{"n_layer": 9, "d_model": 256, "n_head": 4, "n_kv_head": 4, "head_dim": 64, "d_mlp": 832, "vocab_size": 8192, "activation": "geglu", "norm": "layernorm", "norm_place": "pre", "norm_eps": 1e-05, "positions": "rope", "rope_base": 10000.0, "rope_fraction": 0.5, "qk_norm": false, "attn_scale": 0.125, "bias": "none", "tie_embeddings": false, "parallel_block": false, "init": "normal", "init_std_qkv": 0.0312, "init_std_o": 0.0312, "init_std_up": 0.0312, "init_std_down": 0.0312, "optimizer": "muon_variant", "lr": 0.0132, "lr_mult_down": 3.0, "beta1": 0.93, "lr_head": 0.00675, "grad_clip": 1.0, "warmup_steps": 200, "schedule": "wsd", "decay_fraction": 1.0, "decay_shape": "pow", "final_lr_fraction": 0.0, "batch_tokens": 131072, "seq_len": 512, "doc_mask": true, "train_tokens": 737500000, "steps": 5627, "dataset": "wikipedia_en"}
MLP neurons of a small language model. Each row is named by its layer, matrix (gate and up: input weights) and neuron, and shows model dimensions 16-207. Each number is 128 + 32 x the weight over its row's rms, rounded and kept within 0 to 255. Numbers have three digits each. A neuron's up and down rows have the sign that makes its largest values positive.
Before each neuron's rows, "fires on" lists the tokens most often at its 100 highest values on Wikipedia text that the model never trained on; "fires after" lists the tokens most often just before its 100 highest values on Wikipedia text that the model never trained on.

fires on: "=", " career"
fires after: "=", " ="
L6.gate0:124103126091163104147113120069189136111100089153153128108153201166172100110129113148135111098128086132210100082125079103104100143137144145121201177109144070149144095115084156090116100108085132152091123160073120150164104121138130101104162138114136120135114110126123114165159089110172157112132064133124041058119111095100128170126098073127179164125085129119161161142161156154143167111095102206146080124147128096131116115162087110103157107099123132106149158127130141097126136161136121087200144174106144116161145129143117130136139168109129137135195110115158168117140117134092151159
L6.up0:143162109133090108130156139116166105140152109111089129190114121098098137150117104127102171176083146200157102136149157152153140099165165158158172118066164141140066138108139160153104149068101105112152096114101047127166150137107122141152130113152139117112124108151086160116155134143172144189151175101109177135058125134086135090133184162076146132093156132142096142154178173114172108106105129140103169146117179138131181095187095074177095115060114141158132198175119115126120099170102153155114139080091177110036188104140098126160144091097138165155125189113107103086091079163097130171

fires on: "="
fires after: "=", " ="
L6.gate807:094132093118185137151154107137094104128150106138170079130117155144080143081160146124141041119141096150123122144113104173104098139157152125103121135120118109161092114137109198120082070157148126108173129149048108135126066133102099115167120136147126070085104124088075133117089161156121094137084182081090108115079119117126089185134119132175118149062080158124092172148065124092153124079137118091117158094149133138113176163109125093172110125113097090147140178097153055113060158172102168145169169174111084074161116176188077161149151158134140151173122119120148122103117170088146128130
L6.up807:128181079100142075141106140108070137136166124160149146103217115110145117164120188106162123118111101117131105132112177157146108124129067139120137110108145100089122148163141118087134095122097140163181137142164077127087094121099081159179147147113170131173123128115118120080203147090126159175161101170109098059096142096130132168089101154148174170099081203170099119146180165136120118140112112090099163167125110160109154116165058132166127108191172056137047177125159118108070179126098137113142142102179144063142154085159093195154151129145097178151147076143154155090094123081176171119

fires on: "="
fires after: "=", " =", " ("
L5.gate787:025123155107105169124095155182102125095132109215131148146191129083142152169119094157069118146130113111132113149113084131186127119158141129087104130132108157093105124105094068115120135121125144141089121132119166135176164115126112152168200093194114141164126125136103155143110140122131136101119157111088148090119172151114112117146127162159144115139116156140125132110166105162201117126104138208185191181073105095142171096080132079076129112115087137137152127100100131125147091179107131110151163122142113097154170113124113147163110119138162097105176144165173150056133178168143147180
L5.up787:120122120136072175159094170072102090060152101118115130158136138139127128099105156129094135153099139094158133110094115163093125123175185122144127101205128119078160151080182159061177166141107084147114160125121110072147095134136111137146145148149075129100158108148073131126151128148161096154162123145171099129143095147156098153137103142151197104143107133139106132109153111067096079090155105160072115198128111216130133068064145145119068115104142104126099157111137169188151129128136092121118141151127100141074058168044071133097073141132126137134082099169145151125157081123167155101

fires on: "-", " %"
fires after: "-", "|", " |"
L5.gate609:163094133104143182108146095147152162150146096144089200135134117133181087181141182126149138124134103164122164126098156153145147118066108033087096121142121165145128141132073150152121104175170139140146124098129210116087089094194071090122189087121109140184115106155073125131161136147099146128169155114177075132139068109151141164119156161098122083088132110162083116064169148135098155129071086122086181149128156100140080161165192182170119125103097155090106131160143102133140196148159143117075175105112139135069172166154163117108123184140091141131166144090167102099155070164136115159
L5.up609:092083155058121078088098174100139154108196096100137131159126123167116173130120102157107119055198014157175133099114198119117120105097145058170105097152135181162140076134070127158136129137119119111121173138147171086096154106162092152090112148128124125066118121099118077147155121107132154104107158117153125168118126106113116148160058090101130130105102121165108092150152127098146097107136160116148164181121144097167125125111100116123144152154087138108126116146132151115152135119131118120055165069159117088176139136067209149095105128121128147142106081118186158130078134168146170176

fires on: "|", " |"
fires after: "-", "A"
L6.gate810:130055140113069134161055178163128172124124079113112114148108114142130074161189165102050201114124117083191146120110119185098111172166075101131141121123106149133167072145116110081152103093138109123157090105152126090127121178106086106159106164108137140133060116145105141143127097170100150117146120165153126189101085118095165152093148090119187104127138148158176160171174158085108170078142083078115105161127168106093150110167122133124112158155147131168151060196129199139121114087095131137139102158130150120144234109057119145114147174115166147142166145113172138121147135170129162117
L6.up810:092091131176149119163181144155076141108134154084127085131133150114152097126114128149195130108096075114150124119140170190162135152125102094189185083120085092148139141134075167072190196123162129109088156175123064111146134214127163145114173109057102172126130059111103133096163204180142109165094148162078168079143106106065112111157174114098139084152134110131112155160154170089127110109108095119150109159176097119114143161110124186173093070130090110100122149143068175112135102071148171166138131159117110128118072123118107182142116164146155157159139103140090104096120102110158118114

fires on: " |", "|"
fires after: "  ", "7", " States", "5", "8"
L6.gate706:088182084169117156193143117141102099148126133133132132125085116132141140076134123108151158101089149144129136164145097166080101123113139114150139146148121108130092114187155149139117168170145093153146105117161178094129132162132145114098153098106156149096109173170065058187108148141159124096144094153095141137178143085097095109122182097084181174140042108133167206123148152091098140144127135119125122084127130148112149086165059076124135158103093161129164114119142156164068155107164097113178160111180092182085154090142175055173122189039100117096160120066118109124163162163146137129
L6.up706:153163230150109149120141105141063076158150101146155141122161159128134156175099158173118144158155132154121150104119117060120086130120160149100128126174081170132083064121109134111167144163065089083140120145143188156100155080087128177104129071141157096115098152121162136135122123154073138136135158163119160175142134071107119088122092071140104130175084145166158158088106091113121162073129094082143129119088143123107161134132101147167155117085112099118088143090109093180149162098164116121182114134057146146141137077129145097098141132137102137109198155173145132132169142123046078146

fires on: "-", " 0", "0"
fires after: "-", " |", " Al", " +"
L5.gate356:144133079164105099166078155165183147166184128153086129101106094141099181193084133119095125160116151096101120133131138064108147168137092096131125098164100159111133177107127126161124069187088176199105080132130104098114088132073164133122120192143144103126090143129162169131113106114178151189141067129097155103138128090075102127130155112131086113139089140115104130131111081160155147099100085150140143140121093109134174172184125173189147120123178138110084119100106094152141124169116089139106102125050159109105121111114124159125122222146185098144161188096112099093151184163098096158
L5.up356:088155145164089094110083064117141135170105111153135173133098151151130134167112150084116134074115087063120161150148142138107183140137153088156084125139128138123031141168102132153143160121101109143121053143138137174092131095156114160176106158150153176110109132118111148129134090146097103184100117128155056155174128167149156166156083199130144145083123082132119079065084133156084192120119087140137139152076059109095179194155177109145097151175120162147108080144133135156136132175141157130114074137139078082138128164131137158124078157144094121120146118105140093119093106145151155137

fires on: "=", "ra"
fires after: "=", " =", " Prime"
L5.gate807:083137146135127183167122065098135089165160095112091147108104164124138090156057075158130080179143125091144115115127131193130116126136119187071158160107158100115110188110166139080183115098125119133144169205154135089131116069139129112126135152132112106124137135066099122136130150137139141159122153147144152084114125090111132121157131113193146097080100096213155147160172146139128089107160103108157176173134168079117143125155094119098139120181155060082123120103112123059133119134122095152115129182140177045143139111169125201132139137116221128056179107125185148098184114160114113128
L5.up807:153204104118089146088082142039163070120069088162147117212124104101155093122119106116133167120078125128124088129156145171138107171164050124109147109101127119118105082098100144082096164143118109138132078118134190113168123106107129147181177161136130154141153169125093116168132123132130179139157096108160119210087095112149133181135135088198181115108117166158113147143147099102108130135137132111148151140092097163175204054167128142106165123102106069117137177133131157110169100168106110152125114132090128104120174118163091121167054163100134138215140152126100103102136118161099103094

fires on: "-"
fires after: "|", "-"
L5.gate778:115148125148141118093149147186161164057125057071109096159116084143143140170205195116136101121119097103117083137079130151081122149089149113096149178110154118186163076094143120118098085172126146130134075104142158123151105120157143150131103072083125157117126074153139115071184141179102134122158148157100097162135139146138109174088107093119147193127107115149144119147121116076106144161111122139135187111213167087092142070147125100145114120159163125075140157103143125119160155154163120153080135143155140140044089166133109135114087112086059090111128127174194126153169120134154055117
L5.up778:077136109090104094094078126119153158124147044220127160223109097107098139111098094125155143147119147150132125158117126081133166091190136104151118116084158156116111070101073102143171145113154133069167115161023091160143088114132081136135108157158183161118151168142118122135135136115065129133150177106095113208120103062118092130160167177116179158100102175106139136154135100104161084097145152091160132177129124120108094109121171133086124143131084125127129088160157074059150150114102131136037141121106166074129133114123123154146137180129061140146117137148203131056122119108120103110

fires on: "|"
fires after: "-"
L5.gate267:144156135069123143107073142129142105151126121166122118149129108145213141149129140109102176145135123109161172144155148141107178153096102144085119178194104137153128155099158125112105088131119201142092132177122093097172101102112076170085202166145147166157074174070130091083191096131143187098140128146086140125157143137121060111116141159025172103109125169168129174125139095135119104089116129186091136137127123066133119149152049179157124077090127147089118152158177130116159215156151142118101029107128156112215162155148144132154106132079129166120183092135147130104121149106149176128
L5.up267:115051128149177090115077076148149162109161108196156130104131125149094148137126116092179148211111150094065114106104145102116163149153147150130109113120116161112099181141110114125182122160073169121098146097142111169118149164142178104068092095109151161138119119063135127121157144131123124133087169138087147096165208161142075131128085153124136135115138139075085131117149092097128140181177139096108076118110123100122138138122144157164154198134142157138116156158141107149152197093156177159126145153119110135091110104079113177132150128155150163125188113099089163122118135096117126163

fires on: " P", " as", ",", ".", " F", " so"
fires after: ",", ";", "55"
L5.gate333:089103105011129102127135126139113130129150168216091119100113156101117103127152149144122095076181120151146121150153127109119082088092135149096146108105116036132063158102088139140115065144148085126137124080090062144180148150143085138140150146189170096095148098149122122133131154148134113136104117126116107080106161121193096107125121148188130121167145139123092084182139173142158133092064152185108070162118157095099127101120113049099113119124127177124194127150134073084118155200101160110089139148123150181157120112152139109097078154080159133132167111167137121113072133088082144114
L5.up333:099169094140183148175111144060100143126182087160133173089171143116142089146171138194155171114075124131128150145115113076164144107126179076125130113166134108124129089123130144104145128128190142168094185120175156165134115141147088105122115190135122059069090154178133193162119131103167148156102141105140169132136075147137115180103178094139102162116174123157130161065087103126044122144073110097124065116102078103117124165149138113147121126152106157127092178118119063117164172122130152145086076108050100111192087167141120157105130086136162084127133062082158104161185145138142072076

fires on: "\n", " \""
fires after: " |"
L6.gate93:152125150109111138121142192148194152111108143084131096196100125147041157200119135134114092221130163111156117107128105132141113176136127103093127151115088192111149153077076117149119141153114119149091062140027098141184115066098132115172139150118134130152101090163113114171147090097115131146131117168067136122144142101167115093138131138128070171131148146121133129152141136054182131083132139114098177146089111147132157128152106143168137132146142129095076190158086114122040122131094169116090121121157095139122154123193111104137082103101089103117131120143139113126134157111089158165
L6.up93:184087167115117133142124161084072136172123115076090115147147150119155097153182120120088131152123153136153120164131094159125122166099161100153103155099174110133069111120151075134135160151100113102094127108076167150139132106071154088154081155119098192166127128169149120141197086178158131114086066079094149067085164171107122137080090082077113184166176102112147132138114164123161076150096171142103100151109074138065143143116124171103163126143100102155092111146075114173153144068044117101149084126117073085145157096186183132167182128133112106108073173161190125136101112089120135090

fires on: "=", " his", "cio", " in", "ished", " her"
fires after: "=", " for", "na", "ingu", " degree"
L5.gate423:164188131071178144155158119078142084126116126092080104165157174102100115135129117137126124134076101100108108178184140117145153161213051133138135169177138123194112139159141142109184101125123139124125142107104167127163191048131120153134156062136127193067088107052063122124117089140126157132145161111144111091149108126114123093113099149135142114127143069124090133125151180122118147121082140092108092069124139153171132133134109106158147091104126144157104209156216130087055149120127137098090112186129141106076127080130167117138131178098137137092142100139119130126084115103162147165
L5.up423:161152170115139101121164127107080084130144141074154204117165140142131152146119086124156088115108184138133157078131131048114124089123088159138163089197164070141127131127144038096134191125139101110126083129119148141134164116138178150107127132183107124105092109180081092149106127173161112065059138128123139141132131104152122150135119147140156121130090121101133110154191079108169111120153139126122116156101231136158094093080136118097136089095130121187193128113132159188192132126108131140182085057125151064121125136152130103202093125133129146112085131100129089127139172167122137142

fires on: "="
fires after: "\n\n"
L5.gate469:120155090108118075172103160120173108168136172081069088113137171115090133126170172173146133120061162128104127166104170126129073143111176176125121120165179081086154093097177143137147111166130074106133091096097090173103134125096127178115128126073210184120149068149098090090161076160104131084145116152102049181168144095128084107152115135110096113091105127173085105090112129129167118152152105140179139128096166114126188086123122129144204172120107099085104120105096129128098141115138160160141098078138046147065145202158156103186142147115156120164149130094136118054118140146071122136
L5.up469:152140178108132083171095153103168099177142159112153098123126147129090100144131144140124127115093143126093077152110164124132098152082157164101116141168163104111174075096179118152178090164163099105104115121169111175125083095105123176118161169082221176135172079123098090107151104166081162119171093156104106133163200144137104146177090102131096101139120126165105108111081147096199130167134117140175129126109116083110178096142123069123163165100115092105111106096104128104099164119130142180132116086136069188089113186161162139158158141140196099166162068123156136054109145204075109142

fires on: "|", " |", ";", "\n"
fires after: "  ", ".", " |", "%", "ed", "|"
L5.gate482:107123099155131186096101124100053189130120121162157116167138150164116128091136140085130155174158115093144121140201158164164128124098112145153124189125093096117119143161068074168150112159123126090185113106125184061153140133115145091131087128156089140208139121085121120155153095111060121157157122104105082179068175171130117114095068181133116115130157130132105164129114116156108089134164097154178068127128155095098202109120130117110078150153177147085122116127107117174088116116081216150059116072173143110134163090090200114116144148121150138139105176121089076182198124115099127148
L5.up482:114087109124119103160170109143150090068116164137103161083110095113143128181194122164088134152121087127166161059144095125132166086141134127077101111121124048151146122105144119095127166136112092127096172137130108148129079061101142161128136205181124140108100133133143146153142136120068169087082171146096056153115106117180135111068121076120145148095117067141109127115160140133139154084149120062120176151107125175166144128113091148115127152093148157173129110090096143112135129148133110165121209132123101155100086144090146123130180114141110177131095123112165176108127166200202083103

fires on: "="
fires after: "\n\n"
L5.gate253:120140129129074048123121131151149123164180152088103146109115179169154140114152139165146159099126137136128190122139105099108103109158157131122062136145120150125171114129159113144133105077119229191118135119120218150153129081133081100102137163111183119146128098117122128056143105146146149094092113124161085204125142137133141118214128119056094128080148099126152069147109140079160139105121098139172199124145134043150116119130113068176128172159123170067131095085083114105182141078137126109148145095115094165099127166173163053150176087130166173138137186133169093112100185167149111110
L5.up253:083167143118074153111100158083102125065127153135112144097134150183090108161119183135089142157114090165127190159085115058100108140100148144094083147104114163089140095129157148142167192105158145146119119157093142097152115132142062151153095112136141133137163118144143153085174120158131132168102169133133108062151153104130153133210081115169140077169158095124118094120111156108130156148165095139203139136098145135170085126180137212113203161095065108142106099126090143101140157168139158148059121112149111177093108187154155071149208120109115092150178159116178129076054199129146085123

fires on: " |", "=", "|"
fires after: "=", "%", "  ", "A"
L6.gate820:058129147126105136111089152161126142087139146121065132171080162121121138141144096176111112166167162162110192138145157174120133091155130077198107124211191123152117140184148165156112145172113126141148106172158100102097188160127129109149164140186122058169123158076098076156122131170108106212148157150140086136140049139095152083168111116040134144104124151157086184081138149104083134078177126083124129155043102080166170188121192135107098122124137125106153095149162092146146081090132165135086103119151140119092155168135089138090097115097113137151178093094109189100139134191154138116
L6.up820:176081141157080144177112109125131137097120103104132080221091085158099158179148160157074037098152187088166156138158121078153108117105156084179072138114129069089162082165114134135167095147129181136071161093152106178062142132064117115119080156086131131078120114134087172108118093104144158078133117127131135131120184164132125075149071065166144225181103158145085106120163169144195157110159122152124119163095181137158104147125090194148158207108165078109096129092134145138133120118113115132154122172188143109135109148149093155048140154130115117177125125107150135154209108106142139152

fires on: "\n", " in", " In", "In"
fires after: " |", "|", "-"
L6.gate710:123115181149097084159113146159027081141113105113118113140146125120122146129156106120151200103165119145108063179188083044103183152179167089107123147083135153141113090128172122108144089128140141136120161099117130115158126164129128132098129096123112055134140144137142099087140135118169088149093125133145077125150093121095147145106105165113116173119112157035118073115117156120113157162104112143157102134124098114123171158131145151144153170106093126189138170200096155134087074115100157196146146075167089125122138156147130104150130117124117177153216173133182124062076182099112167099
L6.up710:123146106129129131098155159129121122070107119116122209149143096108113075178084142175122083131122156175148143132178105125130164162131099136167097171073151159160155157148171137082081086087135135163140121113147116091184162154118141155158137105128167112130088112096131097102169153131107143138061128144119139104075122152176165092081073138156084148099177159065126106096087149176108138133144151131104141083108170057105118127119135136187191145173097144070149084108061116138129094165098094168148093080082145120143175126194130137152148167160135113098124121152123168072140088173179144110

fires on: "="
fires after: "\n\n"
L5.gate765:115142153133161073145078171149170090162137142088109130114113144103096095146115172191128121128086137102090140137081169107110053165051165160118128145179171128083156111090158169165153124127122104171124149095129130122104139111109124229130142109089207170125154083151121129096170108178118134097164090152105047125162149121152111105169087111129115134165108121163118100114127128100169153112125120169185145126108141112132165094111141153139196230111094113087103115083125148125128174130129142154138138087171056167093136192163125095187165179121143148164148158138165142106148142218062098137
L5.up765:130138192113142080151098168140148085141181163106082104084106137111104097130116145201096137108103146088098131143113152153115116192088163162115138130173147115103170116120147180123161127136139122196145071096137174188104118117108161207146148126092184166147138050129138110068174107169107132094183090151132100159170170118173118145147115100099117119187117127143116086120125144085185129133102128173168142111119149118135142096156139148132158212104110125094117123111049144122136213136125115137145164090192086153104140178149139094178167156113164155127130127141152130111157146203074117156

fires on: "-", " gl"
fires after: "-"
L6.gate76:141063090155082108121110158122122154115155134165121159128124103129106093078094101119120114123102128139119082101092145144080152109148155141120177159115156096117169136167116080107085119157111160116099107112116102186120074217142130129103125195103131161156041057173059152078170164118165148143165075096047191178129131124117144134134128108113128154100159166046152155134062105200168113134126139124140149121120105129108097092134117135090085174094054055125129100111085142121067067176123156106126138108117091123114129180124141148148102148140184074131167135105123181160109158139113162137
L6.up76:156109155181134125065088111126105089090139179182106136152125117134132100149099115130142140133102118103117160121070197125131098118150085144133173098104136175054080106102108106084152135100116138072124113122161070078128135187173165130127101197087138107140079121160125220082172132070121155168145101099073111124141126145116103150108170114136151152105128136117159109139092113184159099133123199123151163144135133143118150084162157106146103105187111135120158094133104169141133133076081206174106042121121104126154100149143073148134179166114135114100089158142103093104167114147142149137

fires on: "="
fires after: "\n\n"
L6.gate821:155149117145167143143133074136144132129168124097173107120116138162103120126153107142113146146100087094109147146102148123153053071088143140091156088177201066109132050091127082117193167094127104191136119117116128179085071084129086131120227114164102175136154087116156166121146131106123136109108138139168111113066142142180161152122142127141136099111115119170133153090167118161117119149136094152134103114097139151139166118141120092133120118105092156065070145038105111134164156083113066155088169090140140102111074184152148087101140148101144101087108148090102046138110099084109158127
L6.up821:111094131083131074147101147079177125136038127170147040106088064099142115095125142151117071155166075147125157136108078134120099098121159162118087151129181147105154116101152124164151111169104122150161155143121142091110121096124093163142159131110114184109154121149145076130084111117143067158187172091086124196161125191182102162066137140107122171153154122120127119062146106133087123128120154108118110102158118060125151055161122141144093067115096157113086159120058139164100145085139178116106153084143141129083130134128076098184170103120140147127145162171167152100207141107096165140

fires on: " |", "|"
fires after: "-", " %", ")", "  ", "."
L6.gate450:125175109159105111158185154143115078104144138143106117095125110118165111127105151193187077069186162109083145091090199140091132158124128147159107166214070146123144044164101152065161135140208105110087082119110112113106082152109171130103134130128201188132158123140135113131105162095134127145140136109096199088093147151081108066087148098133098125134116089103161127154164146153084121114139076162138091105140158129161109112137106155124110144061148156112191110071119161138205133158084029118135130130122174160119076105097104141140113132158124097126096180156126132150170184174168129128
L6.up450:142112150095105064121095094139134098137158075158101164086157147138106079129100075202129152149113108153113174171129133134150128155159103068150104124101174099106140118095122120105114129163078112145147126106107184138114101140115118139132127116127112113132161198132070113176128178097120079079128139113171096135071128088074148092134093110154101193143090185144155187070132154108171115133125165133134108120123165128171126136156176126094161049136143113198081140099166122122143148120156126181094151094124130148130145120157100159146107192190126163119092127113094095106102113064074065128

fires on: "|", "\n", " (", " |", "–"
fires after: "\n", " |", ")", " 5", "/"
L6.gate680:097102079086159095081122137149115101133096080135151129141136212133109073104144124157185154142117086127104080148173119112121150091158073094158137094099111105173139158138143108133126150114162140176217136167116112098142179136124138163097128150138082094139117067151108112142153082131132191095120118102129134092081066106096139147115105135137101184089121132187167059152124133154145121130175119160074139166097113128152164137143154106168116131080109171072169112066127114146146141140102125097165181104125135123065173151139172105123206176084152151104129090125110123144118164201191148076
L6.up680:096157129077138116101147098120136097112121092128139169113086137137155144149158107081151162108124089140103081131090079172100158117189124176088066130144099140196144135152143129206153134138133065109121146101172107097184130155093147108186159140143132152099136158207100134137142171124096083121136149130158097110140169115107188102119117168132077155082119151168082083142161099116159098080203131093084121121099109122123097151100160103143126121077104152096120177161111072198121138144133098147134194122177168149141138101126140131151119161101164129176087094104139155097069119147130096062

fires on: "-", "|", " |", " 100"
fires after: "-", " |"
L5.gate766:124160115111121103160202111117119152176167085108076141165143132119162128111104141140134104150132088101113161100153100170112125118148110106101145134114124146111169131146145139082185101165182111146158078185112125160182080142152154160162113131162178157103187108127090128154159136143129153065165131163133158183072191042104144178130099161129135100073082140091087141109116194134097102121090148069132126167111140120113117152157122083150086171104165107131114093092154080090138131149159197168095104111118060140198111106098086117101117093113084091135116176112155094134123134141127178174
L5.up766:194122123078095163089170127152110096076093170161161144181167142120173148082127125175129151175077156097137144143116109124111098061117203086101121113142098118068125174103117100094117127114087081157091132137190105094153127154158199148129047142149108105139132153135105120146159110092087100142136113181099123142137170141129083111100087157103116116154100130085158106176118179113116087037108147144133103142056115126078098106118103226140169160160137108154154144087171162162138126114048129106102065149125190106160114095084133157098162158172136158145141087099162126128106153129147137140

fires on: "  ", "-", " |"
fires after: "-", "|", " |", " 0"
L6.gate641:128172110123179089142130154082157095164170124109138147187111079128063122181140157134121137137142168126107102111114077133171079092089143111147120193145105140066126112185100128088177065214142137134099115193154088138110125129147087111082143119118184103163076124135160155134183140167091135163092075136101099125171171155107136127097139103151148184150097119134130129144102117102106115113150137136159129159113131134130117143129125120135086116093079136085122144075084147174075164138079204079165105120087084120155079054149110145114134142059161127084149155127105178136099168143063173171
L6.up641:117094144108103081095097088117115095108102131136099143137170090039148093129060160168034159114114114164074102088172151135136112132047152168097095160133138082145120144141082071165179103090104143080098146147163163092136053173088184152127103121151181150167094157121141114127139138110133143132088111176165097154142139159126137096169121118156155125112132103135147176140088206092094148085132132126136126131140148114102157136116083060151154086136133123147154155122117179091132174119133148116092123090139136113163118152158084113197150106144155202098113194102119121131106147116139142101

fires on: "="
fires after: "\n\n"
L5.gate136:169082112148158110152101176097149114154200139132212080103095126078081122139119107177105086131111129172063193132142181184102105114166154124143149157137144137141149100126186132147097189072199143194087084095106121121117120135090145187145137108090207087150106142137158112116152131106147078086156090148137091142141130083128082099164112101134087106083089172117120134120138111097094150125164107177136119156137139071114152134107117141178115134154124069115085100142115149100071158067144187150122154131114086096124127141118171114125153149071118144205194133090177080057132185174172137116
L5.up136:123109100130171083098088146118129147138208140058129119088064148128078094122137120128109099089151109141111125102119222111089109108121155119160134185107110114137158096122131141127139133168123189145039106045088077093138109154135107219160128142132122140099127060160149159079119120164146090120152096141125120074145158127106073171139103138127137160126088134205112109121085124118106137096127105191170149049158123076114148068160114124106174133114131128095149120097096139073109172137150120180102118146189134168128118097159121082138179099108149164170139107037153123077134174159101141159

fires on: "="
fires after: "\n\n"
L5.gate816:123135099163204097124140125126105144139105128131104114105130093130090091107129114137139113116119121107106136069130108147168122092093170121131103095186165053118128094091172131078123144201100104136078144076129110134087130109138173186086197151086135132113144075130099046131216108146087150101177101085148048185150158156125114123104066060153102098142145123161092092061086124090139152097113109084155120089146158150075111131157098123154135134037121083105133067093159106094127132134107134136144171127135098134135120146163094127139122149113087101100139143115162102113150130176099069125
L5.up816:124114147157187125213133177090105162182161158131098142124115153201132081159133115190131084181138094117152100184126102084124106093132131114147082174191191122110129099126177190107134137177148064091114153060128101146102166145099122125097200061089136183042091137165074106116143053159117153123138146133129062106139158165133112126171113088089105136133116142103127141103114180124110120111154117114126171138095075119139187127142106142129120132088146122067125116129151108156129171111145197140107178090116136174111147199149124104139127154149152126133156092157166153092130129118155101149

fires on: "=", "|", " |"
fires after: "=", "-", " ="
L5.gate772:143051096184149135090155127102173153112169139154139126157118175085128125123119128125142095153101142132105092169208126177146185104123133140125157130130113086095080133190091097069149133171088121153114119171172085092162169112086176130092137109122107190084157189130060109162136170126109100114144136104101165194113125156106151096121123177175218114127110147165104177164090166136098149096144141093144168116093109107119116103083144165153106139158093119096154160154181120118127122099135108119111090121105127147150100117124152147119191151129112153143168111157157159072104196137148175148
L5.up772:110071134148149110091133097073138077109069183128146172081107164133124097155131164167118105106114136138104069133166171114162105154108089137132163146067195114112081090174134157113115101139149101142131130154148115136155084147162089098090117201111163134107129137120125139134205149125128090124081170132099172107074161069098169129081143130149143185092136147146078052175112142053112186184146114092124106064140165110131122110171133130141074105135187074093091120166132196131162094106113081158108134117081148083128154090118092149133126123122117141084118138139146119121117158147212114172

fires on: "\n", "\n "
fires after: " |", ":", ")", ".", " January"
L6.gate208:131177149131104124136186185139104130107079145162119193148149142152167128174082101128133052071140126161099101084132130172132151129140148169195151091174148094109127143148129188128130151123155122115124150201128085113143120143151130174094126134167135142158140164131122135205084152109147126136154092169089126110146062111189133099183138103129074171111083147115138166155165090139140035130110119100118120154137098108128110118086176142101102126159092124101145130148152117099128123126092143109082097055083144134132195112162129052120114087094122166096164125139122199140147098076134144110
L6.up208:058087120100085168119076114108100106095105093087094113116165125166127150122143130154122090090183202137119142076059135132140133127071132102121150138167130144108166138069096175137115128172178150147128156203125143142137165096111109127165083123050073130080099184125142126166150064127109117106131157107153168170177118115132107181127088123206153125151121114130143101099123119128139130164106105082060160130157203146180160126157095177126107088159149112136071121127148130140101153086147122172146123181181115114124209104143095212109117094098129089147111221119078143080116107109097156130